{"positions": "rope", "parallel_block": false, "lr_mult_o": 1.25, "beta1": 0.95, "batch_tokens": 131072, "seq_len": 2048}
MLP neurons of a small language model. Each row is named by its layer, matrix (gate and up: input weights) and neuron, and shows model dimensions 538-633. Each number is 128 + 32 x the weight over its row's rms, rounded and kept within 0 to 255. A neuron's up and down rows have the sign that makes its largest values positive.
A block is one neuron, or neurons of one layer that tend to fire together. After each block is what it responds to, as a language model described it from the Wikipedia text at the highest values.

L10.gate264 [142 127 173  72 149 105 152 122 135 116 138  81  78 104 116 134 142 144 108 154 140  32  67 138 156  74 108 113  89 144 135 139 133 131 132 106 158 119 166 106 208 183 145 111 102 178 117  70 128 114 169 156 151 159  94 135 140 119 140  68 163 131 171 136 132 140 139 120 128  77 123 141 204 108 134 145 117 113 185 130 192 118  66 109 192 143 108 116 146  75 144 155  90 128  78 112]
L10.up264 [101 125  84 124 177  80 130 154 112 143  89  79 145 105 114 131  72 182 134 145 107 127  76 131 154 163  55 129 119 162 154 182 119 137 164 115 101 166 123 166  98 143 134 104 166 158 128 168 110 176  99 124 138 157  56 149 166 160 102 133 156 123 189 165 163 130  78 152 127 146 118 100 160  91  96 131 106 102 143 120 178 165  52 138 121 133 162 131 150 117 137  77 144 126 177 113]
L10.gate360 [ 95  73  94 115 106  90 115 109 120 112 189  64  78 102 113 135 179 103 119 103 128 162 163 118 163  97 177 147 101 146  93 106 141 157 140 105 148  90 161 167 126 114 173 118 119  79 156 129  90 152  97 173 167  89  52 102  98 131 123 133 125  95 164 194  38 103 169 183 130 118 160 148 175 175 152 117 160  71 126 148 212 143 147 107  93 116  50  84 118 138  87 113 146 167 103 142]
L10.up360 [ 76  75 124 108 149  79  89 213 119 119 164 137 138 113 148 132 121 129 156 147  87 154 142 169 118 203 107 101  72 101 170 106 162 151 155 134 111 143 163 181  95 145  87 151 166 118 135 100 142 155  85  75 138 130  65 101 161 107  87 143 134 165 129  72 135 109 191 163 144 145 115 138 137 124 163 139 168 102 157 141 137 178 159  63 110 108 153 155  96 132  86  83 144 155 123 124]
L10.gate518 [182 182 149 116 159 149  91  95 145 150 129 194 120 124  83 155 126 117  87 137 184 133 133 123  86 241 126 137 101  83 124 193 173  85 113 106  88 115 142 121 117 151 137 121  84 132 130 180 131  95 106 103 172 136  99 114 132 103  73 161 149  56  89 110 129 110 104 196 132 199 168 125 109 134  99 137 142  82 135 165  95 115 117  85  48 174 125 137 133 104 120 145  93 174  96 127]
L10.up518 [163  97 136 147 143 155 128 130 103 161 144 152 104  77 127 138 169  99 141 137 126 141 142 111  52 177 160 100 119 141  75 106  74 140 112 118 126 168  88 130 162 143  93 143  88 118 112 141 142  92 168  61 123 124  91  72 142 129 134  90 119 120 145  87 127  93  82 131 121 151 146  70 112 169 127 121 107 119 101 149 131 128  99 110 125  96  96 107 110 218 183 144 176 153 161 129]
L10.gate614 [119 140 177 145 104 133 153 156 154 113 113 112 116 117  88 158 128 130  80 151 111 130 121 104 158 110  85 142 135 179 199 126 145 172 148 100 160  93  98 151 129  78  84 152 138 164 156  98 180  85 111 156 131 135 104 147  53 149 138  71 180 116 141 129 145 179 148 115 140 127 129 114 133 151 113 151 181  90 136 121 153 154  33 121 113 110 143 116 129 121 107 118 124 152 190 154]
L10.up614 [143  87 130 142 114 154 133 106 134 138 138 131 101 109 137 111 124 131 119 170 109 123 175  67  96 126 104 103 173 116 186  77 113 151 155 122 189 143 117 145  62 115 112 123  46 130 120 130 179 154 193 163  79 126 124 195  35 133 118  93 118  80 139 164  50 148 131  93 156  71  82 143 160 163 131 129  82 108 133 116 122 107 120 141 143 112 104 136 137  92 168 121  92 119 124 111]
L10.gate692 [121 136  13 126 176 169 128 153 111 140 103 176 128 168 179 148 120 116  74  96  96 152 140 109 184 152 189 141 203 115 109 137 112 143 117 115 118 134 122 217 133 161 123 153 177 157 109 139 154 172  91 148  89 114 113 155  82  68 115  79 147 109 151 137 102 204 154 116 155 121  75 133 148 165 169 131 181 176 149 123 112 103 109 161 172 129 193 130  94 107 138  88  98 118 161 166]
L10.up692 [154 148  99 147 179 113 132 195 126 141 163 185  79  53 112 102 143 118 154  98 153  64  59 160 168 111  96 121  59 179 151 138 109 104 186 110 129 107 152  89  99 112 140 174  78 117 116 164  63 150  74 144 133 110  96  93 160 131  99  78 177 162 108 118 205 131 123 104 117  55  76 171 145 129 129  92 149  91 160 131 102 144  57 134 117  75 100 140  96 101 211  81 124 124 140  77]
L10.gate798 [134  46 144 123 154 148  97 133 119  81 114 121  98 153 172 142 125 122 125 131 166 143  78  91 172 124 155  97 147 197  95 126 161 142 163 108 131 125 161  86 172 147 163 142 116  93 134 153 138 166 155 135  96 184 124 120 128 170 125 118 109 147 125  94 179 140 185 173  82  88  89 140  99 159  94  84 140 147 163 180 127  94  94  64 180 125 151 137 177 168 109 144 125 125 111  92]
L10.up798 [167 180  65  95 118 165 108 147  86  81 116  87  91 130  86 198 109 198 145 160 116 173 197 205 183 116  93 158 100 156 149 108 145 164 129  87 124 147 132 136 129 164  96 112  76 121 106 135 146 143 111 158 157 121  64 122 158 136 115 118 135 115 119 167 132 145 133  96 133 109  74 169  96 148 177 160  89 150 105 139 113 122  66 106 129 121 145 127  98 117 129  95 147  94 132 105]
L10.gate1161 [112  62 119  83 109 150 161 196 114 123 112  45  88 136 116 120  96  90  78 140  93 147 118 194  51 120  92 149 156 166 122 156 167 131 163 120 130 131  92 123 153 135 130 187  71 177 154 136 103 188  80 158  98 228  68 139 128  72 153  75 143  84 141 163 102 119  98 133 143 103 126  77 132 151 138  81 112  73 177 101 152  94 150 132  94 156 144 155 125  78 133 150 142 128 169 127]
L10.up1161 [142  80 163  69 108 159  98 135 110  79 131 108  69 151 129 137 119 122  94 112  84 117 128 126 104 146 134 124 142 152 151 102 123  92 141 121  90  94  94 131 145 166 120 117 104 121  72 167 109 142  97 101 126 124  96 108 174  53 184 107 169  96 115 108 103 234 115 141  86 105 126 163 208 189  95  99 158  85 119 111 132 102 155 169 137  83 126 129 109 130 177 164  95 116 131 136]
L10.gate1170 [164 144 117 118 125 146 111 159 104 101 135 152 137 153  87 112 124 115 148 130  81 125 145 128 168 117 137 154 154 162  96  67  96 165 151 194 110 160 145 156 166 144 154 155 126 104 120 137 146 167 130  92 111 155  84 150 157  65 149  83 109 163 120 158 143 120  96 155 103 118 145 146 154 139  95 142 118 187 156 145 104 148 105 141  79 125 135  65 120  80 182 145  83 126 151 105]
L10.up1170 [ 86 180  73 112 124 204  98 145 133 135  74 190 175 203 140 163  96 134 129 166  75 109 119 136 168 116  73 174  91 136  79 111 140 125  66 143  91 151  90 139  96 149 172 174 139 106 212 100 128 131  76 168 110 128  99 142 143 147 138  96 133 138 188 161 159 173 104  92 125 144  97 102 148 128 183 128  59 118  95  88 165 175  59 119 161 121 190 132  95 132 202 157 121 130 115 163]
Responds to: Commas, colons and semicolons, often fused to a word ending like "s," or "er,", that close a clause before more follows, as in "play|ers, entering", "Palestine: Memoirs", "attend, opting".

L10.gate162 [135 128  85 111 105 117 126 184 175 177 109  96 151 149 198 136  77 131 154  77 162 120 155 105 194 149 120  95 124 153 108 175 141 192  86  96 148 140 134 112 143  85 129  96 131 117 121 107 139 156  57  79 111 130 151  88 102 107 125 118  95  75 197 169  79 122 105 150 148 131 190 139  90 149 141 164  81 145  87 119 128 164 103 116 140 163  56 189 130 171 158  97  90 146 129 175]
L10.up162 [109 100  81  85 121 125 118 122 103 193 181 102 138 113 147 118 130 102 163 105 171  91 107 145 162 139 210 147 115 145 125 119 128 172 142 106 100 173 128 146  79  77 136  59 125 133 130 129 130 160  99  90 149 120 157 123 128 188 107 143 132  80 141 138  68 107 143 116 142 111 142  81 151 146 169 194 152 139 145  78 179 142 126 108  59 186 131 176 110 211 130 163 118  82 121 145]
L10.gate176 [113 125 186 117  91 148 116 120 164 157 169 125  39 109 143 151  89 138 110 128  96 137 140  85 147 175 115 143 109 154 156  91 145 151 135 106 133  93 165 135 152 124 128  94  85 127 132 123 170  86 156 155 180 120 186  96  70 115 121 142 208 137 156 102 112 168 124 119 143  97 157 144  58 105 125 142  83 117 142 134 111 139  99 122 150 144  64 113 134 155 137 156 168  62 103 127]
L10.up176 [154  90 107 137 158 109 163 138  77 113 164 108 131 147 162 174 154 131  81 128  92  90 122 153  99 126  57 124 155 123 156 116 127 161 143 148 172 156 118 123  84 134  95 150 125 110 120 117  88 137 128  57 197 122  87 116 136 108  58 139 119 112 121 113 146 161 118 117 105 150  94 176 107 137 129 139 165 136 106 127 153 109 162 102  73  98 142  85 132 153  83 146  68 118 161 159]
L10.gate384 [133 121 157 102  90  99 122 111 121 176  99 185 185 137 175 198 134 128 148 139 159  85  79 122 160 125 154  88 135 117 118 158 124 174 116 104 103 158 164 127  85 148 144 106 132 112 120 145 105 107 135 116  78  72 165 222 151 130  94 185 126  94 173 131 131 161 116 180  67 138 140  95 184 108 168 114 100 147  85 151  94 132 151 151 134 138 124 122 120 144 136  77 156 117 113 105]
L10.up384 [140 157 118 122 138 121 104 131 139 176 116  87 162 124 118 123  73 158 130 117 120 188 173 144  93 138 155 121  88 119 120  56  79 118  71 138  88 106 113  70  68 137 150 199 130 139 166 128 147 140 117 128 107 122 154  91 153 126 164  43 150 128  73  87 158 128  63 152  86 165 102 132 160 173 104 129 158  77  75 127 142 146 119 162 123  98 129 144 128  81 160 119 143 108 154  64]
L10.gate755 [170 130 168 121 180 105 134 160 104 137 148  95 116 145 104 106  68 152 102 145 159  93  81  70 137  93 187 103 174 152  70 157 162  94 147 115 156  89 105 131 114 202 133 131 122  86 165  85 157 147 115 130 189 104 103  59 106 106 146 177  69 135 158 178 164  89 136 103 173 157 119 107 164 128 150 113  95 110 162 136 144 156 116  91 160 166  95 107 117 172 155 198 143 139 115 116]
L10.up755 [109  81 114  88 131 141 167 153 117 144 135 132 102 155 140 119 113 143 127 147 158 151 131 106 117 143 110 108 161 110 134 155  86  99 150  91 146 147 102 100 132 198  70  50  77 141 202 137 170 136 114 124 116  97 136  97 163  81 148 163 123 168 106 130 121 123 116 120 158  92 171  78  97 138 166 172 126 131  98 132 106 110  99 147 149 150 106 155 111 141  92 144 104  78 138 180]
L10.gate758 [150 126 130 119 134  70 118 112 203 132 151 134 104 154 108 112  76 124 126 169 113 108 108 147 128 148 107 124 149 118  97 192 109 144 134 174 136 112  85  82 104 156 126  91 160 161 127 120 109 148 135  67 172 148 188 129 136 170 153 114 113 139 153 122 151 137 152 140 111 132 206 112  63 118 155 137  64 164 108 116 114 137  96 174 114 158 107 171 154 152 170 107  92  74 131 127]
L10.up758 [ 99 143 122 123 134 147 171 115 194 135  95 129  71 117 146 154 148  87 141 113 143  92 190 165 123 107 152  94 133 130 158 159  92 133 111 166 112 156  90 141  72  90 105  85 116 121  62  81 141 186 140 130 148 149 129 102 169 105 148 150 155 121 119 121 131 127 174  89 152 130 235 170  77 139 160 116  86 172 133 164 178 126 108 156 160 107 183 171 117 135 162  89 126 114  44 105]
L10.gate760 [139 116 151 196 104 104 108 164 116 104 168 140 165 141 137 168 107  57  96 124 101 149 138 130 127 147 101 193 122 160  98 160 112 146 111 135 102 159 139  98 116  78 124  85  73  90 185 117 159 104  79 147 170 152 184 122 101 124 149 165 128 131  84 178 106 122  98  65 108 173 185 139 119 118 141 122 136 141  84 100 117 150 108 169 114  67 118 141 120  76  94 108 103 156  81 137]
L10.up760 [133 123 131 125  33 162 118 152 138 155  96  95 120 148 123 124 137 138 112 117 139 129 136 116 167  99 145 174 109 158 133  81 168 222  99 174 182 142 114 115  95 153  87  76 129 111 140 138 127  84  84 148 106 152 138  88 152  89 102 141 117 122  97  82 159 128 168 137 150 119 145 127 134 148  85 121 149 139 216 106 162 146 192 151 134 155 118 192  66 142 103 138 144  93 149  86]
L10.gate955 [148 128 167 142  80  62 117 162 101 197 170 116 109 159 104 126 159 140 100 117 145 102 133 107 170 117 114 103  88  76 109 169 166 125 105 164  66 162 157 151  82 134 109 113 131  98 102 123 115 135 184 141 128  89 150 111 183  67 108 121 186  68 172  91 145  65 138 117 124 155 114 143 105 111 185 104 140  89 153 131  91 151 186 187 130 117 153 133 158  90 113 162 129 106 141 103]
L10.up955 [138 114 101 203  88  71  85 140 127 169 154 180 161 118 103 181 105 159 137 188 100 137 139 157  91  92 160 156 153 131 125  95 184 129 155 191 142 149 123  73 100 141 117 113 152 125 103 118 129  93 161 122 172 127 132 190 151  90 100  92 152 179 164 151 160 134 112 113  64 183  99 137  60 141  90 119  88  69 119 187 110 108 121 120  54 111 119 110 122  45 138 129 121 121 151 100]
L10.gate1107 [229 112 155 135 166 119 147 136 188 108 132  97 114  73  77 147 113 122 127 165 159 160 125 105 118 172 163 175 192 169 122  75  81 137 146 142 126 107 114  76 102 102  63 139 166 107 225 130 128 122  83 113 146 181 128 105  86  99  93 158 149 169 169 147 125 190 126  52 169 111 197 152  87  60 175  70 131 128 144  63 156 114  93 147 130 127 156 132 130 143 155 107 121 131 123 230]
L10.up1107 [ 78 118 145 136 135 168 135 116 182  82  94  74  57 104  75 117 141 152 149 186 104 134 131 138 111  84 172 101 128 135 153 144  83 100 117  78 107 147 197 113 113 119 161 102 195 152 123 185 109  84 146 139 126 151 155  95 152 110 155 133 142  90 106 171 116 123 127 131  98 130 100  88  70 195 169 118 103 145 161 164 101 138 155 126 143 181 129 158 158 174 129 131 126 111 143 102]
Responds to: Word pieces inside or starting foreign proper names, mostly South Asian, such as Krishn-ar-aja, Jay-al-alithaa, Bach-chan, and a word-initial capital L.

L6.gate812 [136 127 139 113 123 202 119 141 105 171 125 166 122 146  80  87 111 168  69  99 126 115  63 117 141  90 127 103 112 142  95  78 151 142 159 159 144  72 149 162 189 178 214  85  96  88 111  88  91 112 151 155 115 143 129 168 140 164 205 127 166 132 123 165 133  80  64 197 141 212 143 140  95 170 109 161 117 133 168 118 155 164 158 172 141 193 138 170 139 110 153 159  78  98 110 137]
L6.up812 [137 106 127  55  94 101 100 174 118 216 169 147  94 180 143 103 131 121 140 147 102  67 118 147 140 157 140 119 156  43 121 173  91  64 160 153 130 182 142 169  83  86 154 176 152 208 143 122 152 154 181  92 123 104 134 125 153 118 122 104 108 166 167  46 143  93 182  26 178 112 139 119 146 101 164 140 176 113  88 112 121  73 134 117 102 101 127  98 155 128 141 141 106 111 121 160]
L6.gate977 [149 119 106 194 176  83 171 129 166 100 121  86 111 131 110 128 106  59 161 139 116  78 146  95 172  87 128 105 162  85 111 106 165 121 156 142 127 172 145 188  68 116  92 134 141  95  88 123  80 169 145 112 178 123 128 156 173 166 143 149  86  91 105 189  90 169 142 175 147 141 181 184 117 110 183  78 134 112 148 133 181 163 156 130 132 132 152 143 120 145 117 114 106 138  91 142]
L6.up977 [102 120 114  96 153 134  87 116 197 141 100  92 207 102  99 150 112 171 126 146 116 108 132  80  99 118  77 162 136 132 101  87 133 229 132 201 172 134 175 102 110 140 100 109 127 114  96  66  96 212 127 135 149 164 213 146 126 101  79  78  97 132 128  87 160 171  65 137 121 121 136 166 112 144 102 187 177 101  96  78 116 133 120  77 162 118 103 125 125 160  68 121 135 132 127 125]
Responds to: Short interior fragments inside longer words or names, often vowel+b pieces like ib, eb, ab, as in Arch-ib-ald, vest-ib-ule, H-eb-rew.

L6.gate755 [118 135 123 119 126 169 149  36  53 107 126 142 127 142 104 100 163 126 132 140 141 127 142 145 145 140 110 154 146 175 166 133 118 163 132 210 154 105 102 197 136  97 119 145 154 155 100 137 159 164 130 117  69 140 116 168 154  70  89  90  80 109 122 143 161 149 176 134 109 152 135  65 138 155  63 133 143 188 128 181 181 123 145 169 149  85 152 131 193 170  93 162  87 134 202 116]
L6.up755 [119 132 117 112 116 143 207 119  82 104 144 138 109  78 109 127 152  95  70 145 121  80 143 167 144 173 122 109 160 192 165 151 139 183 198 125 163 105 129 147 127 113 109 100 125 154 102 115 137 122 188 132 103 169  94 136 131 138  77 178 103 118 129 137 127 118 129 126 158 147 156 220 188 111 105  75 170 126 104 157 150 149  53 109 148 120 124  82  83 135 110 124 167 175 121  77]
L6.gate1169 [108  97 119 127 107 136 111 113 110 154 111 130 134  91  83 146 104  89 123 133 126  85 175  96 111 147 107 144  74 197 137 116 175 107 149 142 183 110  59 127 144 121 136 146 200 214 124 138 176 103 135 122 126 147 130 122 113 127 129 153 104  71 139 150 126 143 116 167 116 162 117 135 149 139 169 118  71 126 152 161 143 208 120 124 133  80  98 132 142 132 134  91  46 148 110 101]
L6.up1169 [157  82 121  80 103 185 122 126  80  95  62 153 110 176 105  91 156 101 146 123 160 113 179 175 108 145 113 116 102 163 152  94 162 126 180 130 131 114  96 157 151 123 123 171 137 172 130 137 172  67  86 130  55 181 100 148 129 134 117 188 124 104  94 100 180 186 155 161  96 103 155 141 149  96 184 118 130 133 110 114 136 150 117  99 116  76 163 146 194 129 135 132 129 144 131  66]
Responds to: Last token of a role or descriptor noun phrase, or a following was or comma, just before a proper name is given: successor, painter, leader, was.

L9.gate97 [110  88  88 110  88 112  82 162 132 133 188 157  85 125 119 153 154 130 110 139 116  60 108  86 151 148  93 135 154 175 107 124 108 175 121 139 110 104 121  60 156 100  99 122 158 151 147  95  78 152 126 146  83 108 103  86 108 112 129 158 168 100 111 155 155 117 166 137 201 125 171 165 101 147  98 151 165 167 175 110  94  88  82 130 103 106  86 123 180 163 111  99 167 206 113 146]
L9.up97 [177 120 158 140 155  77  71 104  96 125 129 157 120 163 102  92 122  94 162 185 147 123 104 121 152  99 178 113 139 181 187 112 150 140  91 132  93 136 120 126 121 181 107 146  87  90  93 108 120  82 128 120 142  95 136 115  98 116 150 102  99 138 158  94 180 160 137 100 135  52 122  96  82 112  96 107  87 116 166 121 166  85 124 131 101 160 157 152 126 146  98 165  67  89 117 146]
L9.gate143 [ 94 146 118 129 123 137  88 118 107 143 117 184 138 111 132 152  98 106 108 169 122  92 144 126  54 155 110  91 104 159 164  94 167 113 154 187 121  75 138 105  80 124  93 131 112 132 153 149 104 143 143 130 144  95 155  67  92 129 194 132 144 108  96 149 121 158 130 108 170 156 158 121  57 170 145 156 149 168 165 164 160  85 139 152  93 146 113 166  97 150 129 101  89 118 116 147]
L9.up143 [128 145 139 108 111  92 134  61 131 124 136  89 126 142 124 188 169 129  56 129 142 103 130 108 144 107 169 129 104 140 110 165 120 124  82 107 149 103 161 135  71 118 131 127 158  81  96 110 154 151 101 107 137  93 132 132  77  92 127 136 109 140 166 101 125 121  58  76 103  80 115  98 125  93  85  95  96  91 195 141 111 114  93 142 102 116 123 121 142 150 148 168 101 134 106 141]
L9.gate187 [120 120  85  92 133 108 192 133 172 194 117 100 158 143 189 190  91  88 160 121 148 146 129 139 184 180 116 125 119 129  12 150 138 108 143 100 123 157 163  60 150 187  72 142 114 117 108 133  93  94 108 121 189  87 199  72 141 157 150 152  71 106  89 147 131 176 170 104 168 121 156  91  55 159 149 121 112  99 122 114 162  88  85 123 129 126  60 120 115 150 156 163 177 118 104  91]
L9.up187 [152 124 143 103  57 179 191  84 122 131 109 125  94  98 151 199 100 105 174  72 166 173 144 179 147 132 129 137 114 156  95 156 171  80  79 110 118 172 102  68 157 120  96 135 139 141  95 190 105 141 125 155 148  87 114 105 107 144 164 109  96  79 154 117 107 113 129 101 133 144 146 131  97 117 134 193  92  85 117 125 136  80 119 172 136  70 100 205  97 126 131 161 137  52 106 137]
L9.gate1016 [151 146 169  97 137 167  95  77 185 131 148 133 112 155 187 139 107 133 120 188 117 127  74 126 137 140  98  66 110 156  96  84  91 170 117 154 115 174 159 118 128 169 138 113 129 133 127  91  89 106 139 181 148 132 138  84  94 125 179  55 104 163  89 143 147 155 145 101 122 113 161 108  89 111 109 159  64 106 178 121 181 108 132 135 150 131 114 130  73 105  75 104 152 108  93 205]
L9.up1016 [145 123 113  69 101 138 151 120 122 176 152 147 210 150 156 180 135 115 116  86 109 146 122 142 129 179 130  88 150 182 140  90 147 139 109 165  95 177 155 106  73  88 129 113  34 172 170 144 103 116 117 141 137 159 159 162 132  71  94 127  98  93  78 106 161 107 101  89 105  60  74 112 118  71 134 100 119 121 196 134 182 135 116 145 183 160  97 161 133 196 150 103 106 129  78 147]
Responds to: Word-internal pieces of split proper names, mostly South Asian people and places in lists and tables, such as Abh-is-hek, Har-ih-aran, g-op-ura.

L9.gate72 [121 116 132  92  78 132 187 143 176 177 205 148  97 141 112 152 155 116 138  75 174 128 123 138 128 130 142 172  98 173 174 127 131 140 127  95 143 102 122 136 112 171 169 125 106 129 121 133 126 136 119 122 106 118 101  51 113 168 119 145 153 128 140 117  94 137 119  73 148 106 137 141 189 126 106 148 155  80 127 126 171 134  84 142 130 131 155 147 126 132 104 121 110 166 128  69]
L9.up72 [165 135 164  54 118 188  83 125 149 137 140 188 109 145  95  92 130 145 108 145 157 103 152 132 157 127 111 119 147 110 170 142 125 112 154 139 136 200 102 146  91 139 217 128 139 165 138 130 170 174 173 126 143 129 152 144 180 147 136 101  93 135 159 125 177 123 110 122 146 108 100 102 168 152 133 114 108 129 134 123 191 127 158 101 123 184 135 138 152 145 153 194  78 133 136 145]
L9.gate147 [129 128 172  90 131 126 178 138 142 201 107 155 119 119 123 169  85 164  98 171 120 147 129 116 105 150 192  98 130 171 193 123 111 192 115 146 196 132 129 160  97 145 173 165 153 155 141  97 156  98 114 163 137 149  85 119 162 131 146 148 112 144 178 184  97 142 149  97 143 135  99 165 152  97 157 183 141 110 129 124 170  90 106 120 150 133 149 150 127 105 105  91 145 130 133  74]
L9.up147 [182 142  92 143 109 137 131 157  93 162 164  62 126 162  55 164 111 180  75 117 136 130 142  57 135  94 138 136  75 159 159 140 101 170 140  71  96 122 152 123 142  67 199 103 153 126 144 151  67 143 114 154 173 114 125 124 116 126 184 121  94 157 183 173 110 129  98 157 162  99 107 100 187 192  97 130 115  94  66 118 123 144 149 167  88 129 163  69  96 107  72 165  84 106  76  81]
L9.gate157 [129 115 142 117 122 135 134 161 185 134 164 146 120 165 124 114 138 104 100 131 201 102 177 109  92 124 165 183 106 156 118 129  96 101 194 180  84 159 100 113  80 131 146  52 134 118 102 151 206 143 123 169 101 130 169 100 203  83 112 129  89  99  91 147 161 115 120 101 122  82 135 128 123 157 116 135 158 136 161 151 145 154  70 175  95 154 167 152 108 139 138 118 145 125 156 129]
L9.up157 [139 136 125  96 146 127 140  94 117 126 170 129 160 109 171 110 126 118 123 148 117 127  71  82 177 155  89 112 140 135  93 139  86 159 102 167  94 139 154 174  75 157 165 118 130 123 173 129  52 164 104 173  59 153 154 126 136 110 130 140 131  60 130 175 133 112  80  87 143 140 108 212 188 213 173 130 110  39 105 128 124 121 146 139 127 195 157 197 147 155 175 161 222 153 136 140]
L9.gate174 [139 155 101 201 124 192 159 199 123 167  97 171 132 150 182 138 157  97 180  91 110  80 166 137 140 152  83 109 132 186 143 165 118  95 134  68  81  95 155 142 124 162 151 110 173 125  79 119 176 136  80 170  82 164 106  94 131  97 114 105  94 145 145 101 122 143 107 131 160 108 104 130 183 174  75 129  88 115 143 140 133 134 136 178 146 149 154 114 158 132 104 137 126 125 100  85]
L9.up174 [ 88 138  50 124 126 178 170 121 133 141 130  59 111 127 157 131 148 130  91 104 172  91 150 125  63 142 120  96 100 198 120  81 117 164 112  91 148 142  93 153  71 142 123  59 184 153 110 103  93 136 107 124 173 138 160 131 142 100 120 146 124 123 115 157  77  61 167 151 151 139 106 101 136 156 102  94 143  87 158 109 114 110 156 175 123 183 123 132 146 159 161 199 114  80 169 119]
Responds to: Fires on "by" introducing a means clause (defended itself by arguing), and on commas ending a clause before including, which, or -ing phrases.